MLP neurons of a small language model. Each row is named by its layer, matrix (gate and up: input weights) and neuron, and shows model dimensions 432-527. Each number is 500 + 25 x the weight over its row's rms, rounded and kept within 0 to 999. Numbers have three digits each. A neuron's up and down rows have the sign that makes its largest values positive.
After each neuron's rows, "fires on" lists the tokens most often at its 100 highest values on Wikipedia text that the model never trained on; "fires after" lists the tokens most often just before its 100 highest values on Wikipedia text that the model never trained on.

L11.gate676:533508524497505508426458494537493466492503489477479446510518438505547483497492483508504497552485517489531488469507527537487468516512493497506497547502504480554486497509489458550474482521475497517487500469493529504514509475512545511465526526463570477472487475511515505500483506516503497499
L11.up676:491411454453499460528508562527502493483521515491468457502501518487480527505507479502496506525474511529476489451531494510531488473520467533528494518527538471492508509522473468471528546471502514527470490544532470445512466504535486542458469543471515532461505513454507520500497531531481495545
fires on: " —", " |", " /", " –", " -", " ?"
fires after: " |", "|"

L6.gate882:468534517504497557469521494532521474508482515493514484560524467499505472509487503525538489460477514494488510478460486485482483566546489492547542476490470528499526503521496503516536499512502507523510538491505460460521524516497516496511492514471529578538522482474484473509528525535484530503
L6.up882:523504523497498497458547509540507516475540504502482512544513492520482495533487518501523536466499487517503451534473488465498463493533516485536508519469492510508507483520531479500512507456492531509500471508512525557517524514507484483556487515514505501537513492488487516493486481537512512519
fires on: " check", " ", " 1–0", " 2–0", " 28", "ap"
fires after: " |", "|"

L12.gate993:510543481510474482484506471510563503509531514492523480502490523491508519546492488529503548497490478522496528488492513502526502558493472489566507518497482503560552523508493523524536480469507517480484491433540492469593487495448542537513498507483518520511488478477520504486590517483479501495
L12.up993:469567499506545498518493472526472513539500494500501501501484488450464516509509536453499498499526471469495506471499502489532519526491511481529534456521510513481521464533467492461526467493497545483484536500495524519508496488486473541545479511547502511524427479547500503486532460500505509508
fires on: " ", " 3–1"
fires after: " |", "|", " W"

L12.gate354:500484490488449487460485507537483537506491475505491500491483503508471492478481470502508539457515506569488516521535517493493466500511524493427462494484486499538467549492483537526498482539529482501540489486467560453492534516455548515501518488528512492510487546477501492498534455529529504500
L12.up354:521533535506476531524502493536522513509496455496527530516501549494474492510496537506532454483470438548493517487481529451516528526482468500442489485521488508466498537516570491453480498431482492489571503538525508479512510542484517527552485464526528546511448530480533522443576503486536482521
fires on: " 0", " to", " |"
fires after: " |", " came"

L8.gate420:541466508529481518529477492475512548535482516506492507513538493540534463467444520474485497496521515460494467488489523484505491507537492482471496533552518517507525523471488532550466495496477521485484498497474513506481477507490491498472529503514498480548460489509482521491502498484499483451
L8.up420:491518503530473523463505484498460510515528479488501520501500454516481520506484527499503525500502502476473522516564484505504480513517572482522451467529492517491539486466497520506486528547513512503485487512486532472530506498503500512543477511512454479470569486525515503487469481495483520523
fires on: "\n", " |"
fires after: "\n", " |", " "

L12.gate497:534520477467494511479531498561506514534492533470531474505498505506481514499505490537518507458533485473469471465497497500517504495468490531507518484487470521517454500519494555517512437505524519492505468483473492483499554488487493527514537512527527493522484515502533505515496509509457523531
L12.up497:511461497513503484454507510483552532506533514443533471499476493503502533542515486519494499477450490517508499519546490495527530489478485512519471496474549492474445502497485449516521452467528511527474499530500448483488518455449495521473493486510513530467465449496479521465532494484489543555
fires on: " "
fires after: " |"

L7.gate170:569510467516481519528543551511523524560444522521483491493497473479513449497476497534500510484492524461477477536525507497513479513497445530495506496472486476481524504522451529514519491516486527518457501489505450488532542532558521466494511520484500519472467492517467481499534513504549473468
L7.up170:521496468499498508485526518489496494519498486535510493508505516465497507494490511513495509458522524477486488483517498516526503481506472523499492521479502471478557489501475513528506496487505518545499523504523499484512519520532482467524509536535491531526511490492502506474510458496504526494
fires on: " 1", " Total", " 2", "reg", "==Early"
fires after: " |", "\n", " un", "|"

L4.gate345:542547456508498501490479586536534509484526496487540466551551512494486459557473509501539479511501497514518518547513519507458497516517486530514519504437516469499502493487481492515500489469517536498513513502490504499475565483484524507498512504491483486516502458483521488508489457476473496482
L4.up345:486556550481504534464468433509518461504469511462521506487449499499528512488485512497490508482498534481530484486509522473458503509485475488488542493526515537532542544514469497548496492518496496498489483485501494455539510509464532517481532544509521509497461473493515511457476526511513482506
fires on: "\n"
fires after: " |", "\n"

L6.gate1023:509526492506499498494454518494493501506502486494498526529480455481525455524459514484535481477474504489457506533458483464460534522479449470508502449479459502556550511512484507497478519473484544494491484499534503471521526528473452499473490487454527539488463521486518489529517533468490504468
L6.up1023:495517470496500508462461486482532450510521474496526525482499497495502488460502489493507533526560498478497471512507489496455476501518482517480477464484514488498522466485493507507486485493505498476482516522517523461507501530451545520498479525531484535497520460516456508489495489515506522527
fires on: " ", " Country", "="
fires after: " |", "|", "\n"

L4.gate903:495487513482501538479501498522453493524499504444500496500476480514541488457465509494497509455517548500460531525517542524519483504486548513512487473533515503533528541506502524543557506489482473520460492521500482515520527505507482552503498546477528488509491476490469543475473512526524505448
L4.up903:475498503513474494476493505510487536502466498483474520493522470477496465516473536433498513511502512488512531533525497438506484486504492521468501529518487507474484532489513512503453477483467493512510501491504542490522512475523497494519531497498512466523511481509543445511505507507517496456
fires on: "\n", " |"
fires after: "\n", " ±%"

L7.gate1072:474567511495508542473499502479493503508523517474527517521484533526562499517467478498488496507497507447501497495464498532489508496494505472482534505535503515514505513501530501488532487522468519474514503514484489497522522464507530512509518532472508503544445497537460499512496544493508528521
L7.up1072:534517474558519499498479510527498498529526533499525518542492569506498509485499503500510472519513505448512513479529492531495534543521507498509485517504508492508472503464527500487503521471500508469530513488518486454539529473523493447478511493545503470523470504497490537485455500524490541511
fires on: "\n"
fires after: "\n"

L8.gate656:502448551485514456517501494492487459497457557492497492467485507490499501498500443534463488486511510532474520487460488516439513506500482524520518504521484484539541488508476532493526508482491481546495493521526454519497536560507522513478543505492471501480478522478473489493496510506523507492
L8.up656:471472509513485500477480496462473501492550492525471542510503494522466484487516526530482482485500524532461471477489494481459520456501492464457475505460443532481499481461481510475444510497532503489492486495467473500534499529493490474469488468519479446484537590538527499509540549505538507494
fires on: " |", " as", " 3;", " 5"
fires after: " 0", " 1", " |", " 5", " 2"

L7.gate1107:480516491533480459503496522450546495481485491480520523489531514510576468531483477498533497508514531514504509507558559464516484502459519474540505503487495504534478521529506460527485435467481493536493525474531441496472487536483505541501503504475485503539522534452477517522545498524509514430
L7.up1107:482486479494485509492522510493494550520450546486497551535504541522515468400510513495545509506531506529441491454503531506505545470491484481470502517528529508515469537501492527512535525476502512482480491534504527488478461441470475504524515505511484506476467492516491564503501491501527501491
fires on: "\n", " (born"
fires after: "\n"

L12.gate53:466571459538460517530466471573490470528500491485504481457485499489554538504471506486493482486545519466509497509532495536462501508485489516475501461518460531534463547494499523542482479523468516494517469498454486486515535461483510464524507524478511509486500511510479469503522552576461501549
L12.up53:522485457498512490449487475548449540504506493505527454493474456503517551525459483521466505504544501485502510484474505532482518499484541509519519498504471498523463554508502506521504518492528509489493509495477513451518522497459509518509493510516550499451537523508514495470490508467450527496
fires on: "\n", " —"
fires after: "\n", " |"

L7.gate1108:483486512507512504470516517523512499486512496491506482495541526536522492475510441494532489515496513547523455496520521519472463519492525487498506512549460493540487523499516490455490504483457472524521515494515438513479451507526514478499507534506485532486510464470485517458465525527510515465
L7.up1108:526485502497514485465471512538524517494502539508508510521487581503500506477508498494589478536504572488505527483516461446508529499483499474519487515504514515475499495486551469511452484451503494493532530513462509489524548514490477475477484481480488523511481488471493509478472490486550571520
fires on: "\n", "==", " ==", "==="
fires after: "\n"

L7.gate7:483489485500491504434481506500503521489513517469523490509479496487544481484475490517529478464454538464493484559506513524485521486506537512466503474498451477490500504495468531506522488486479496506527449501465504485533520512480498504510534518462518492520526465487508499456500545591489528491
L7.up7:537502481526520506512480541482499536511518532472517538515553487500481531501470519552491500511513496472464524516499489490510471527486475482478469472484511512482483565494502494523465496489476520500534496465473494460469522491513492449481527507517483475515542485519496449517504474496532500516
fires on: " |"
fires after: " ", " %", " Total", " 0", " ±%"

L7.gate234:500508490488509552452493501509469540513496502500498533532490466511489492501455527498490471460514488438471496501498533501452510474539527503513461524460468498509546484490476464451513503495484512494485495459488518494579531479563496525531468509505561467513527502510538462515521509514513482446
L7.up234:487509468503527490534474518534523538485497547493495473490536524494501465507468534460534483541518517476483501468515517509488469493537522534524481518490510465509537522501456528509503478478482532515514520516474521479503538520522490484477490550504519499550465515489524421505514508504532547473
fires on: "\n", "==", " |"
fires after: "\n", ".", " ", "s."

L7.gate117:496491477461498472514497499579494510494493552531491489493506469477491471527460471506485522492478491464493453480504474517474495528502511500496518444480520463480503498502480553511501498493498521503488489461462462477549536503551545493490474455491487500509476540513533482474486543489485561516
L7.up117:533513457546526555497504520507494479458501528489537523474529512489499515489495491533499479487513491486480505489483512529524518519526502507518507502465469503482489461511473499497480508509531488503477508517483483427538545511533496523508504518563501488538477493485526481433529500462512485481
fires on: "\n", " well"
fires after: " |", "\n", " as", ","

L7.gate668:472457482509488525469499505475477525486493471477489522473526498529498471532457462476502481489523489519507485499532578526506422509490544527481507493508455533531548527547509503534469512486436485511497468476475510513504516494556479546482539531511486459472542497502499512538502485519491475477
L7.up668:485489469535539492486543506510514528487489515482530480549513529499512481489519509500515482479466521533539498524490486494480509494497459522501500489416557548491531471511508502514531468528470505500490498487521478548501557518488516472439490462471443482512507462500527492507525519469502536490
fires on: "\n"
fires after: "\n"

L4.gate769:497527535509509517441508520500429505485507504498500504500518479500534495513515474531461445505490513519542476490485498494487498499489545489459556493530478533525519509471512495466498507516512501514493492490468472501502467506513529452485476475480522480492466486470501527480481519489492512500
L4.up769:506493477533498467466488567484457535486474531507487515502529507486508498501520486489521494552529526482505490485511498500500512484511530527495520530483509484476510514505521501486458521504537471469495532511503521496528511515489503491478483484522477496527468474449530471480499516476500519508
fires on: "\n", "–17"
fires after: "\n", " a"

L10.gate186:461493518479483489494515498478507497497443480462498558510519488529506507520450512481549507447513516462456494446479563519522526513487526507526512527465578529519500470535515496492545466480497477525514479441493477528490494512511479511467487529497511472507502492503452539527508498479518497469
L10.up186:515462551507489514472479493466495506473489433489537579487498505525502474486477491494481466493505493496553547448491500496513501507507496523489471500480513482505503469489531485501531488483531498522478482500530539521474489519483455511530511482527506466493519460487489523515480451481495499460
fires on: "\n", " |"
fires after: " |", " 0", "\n", " 1"

L4.gate1024:516528499480568590492503481495522492508503464487539501552512480469518460500503458505467504501493461487499529517489546442495462487553518542497513461487445490489505525520473487516513493500482537505525462520467467515542567458530504524501482531498536513525530510454473512466482498486499499464
L4.up1024:492521478503496502524494446510524484471497472505518527498478512490470504522481489478477455478490476529489523499492483466563480482533478487496466499465461474508479531511512503511479490506498482497529483491482512490559507454524483515497499507455569490533499469486483460504510515527531522539
fires on: "\n", " though", " although", " however,", " Formats:"
fires after: " |", ";", "\n"

L10.gate1020:519485532456502481479499519485487465483454558448502530517475483512491451493501551483507525484486488494458503509464527479517517492493503518489555527478530497481505464515487527481516473506466485514506507480497488484491509519490477527500499502455499509515446543454514507517504538505508484481
L10.up1020:509461514457492477531464527509472496465446514453474521470491520494469481476518498485473499537499478545500519496493530485472524499483507532481496475493477521503462502518499524523508498502526518483511480523503476505531491543497488484451517480501476496487447566504464550516512492472512467487
fires on: " |", "\n "
fires after: "'", " 0", " |", " —", " 0+0", " 2"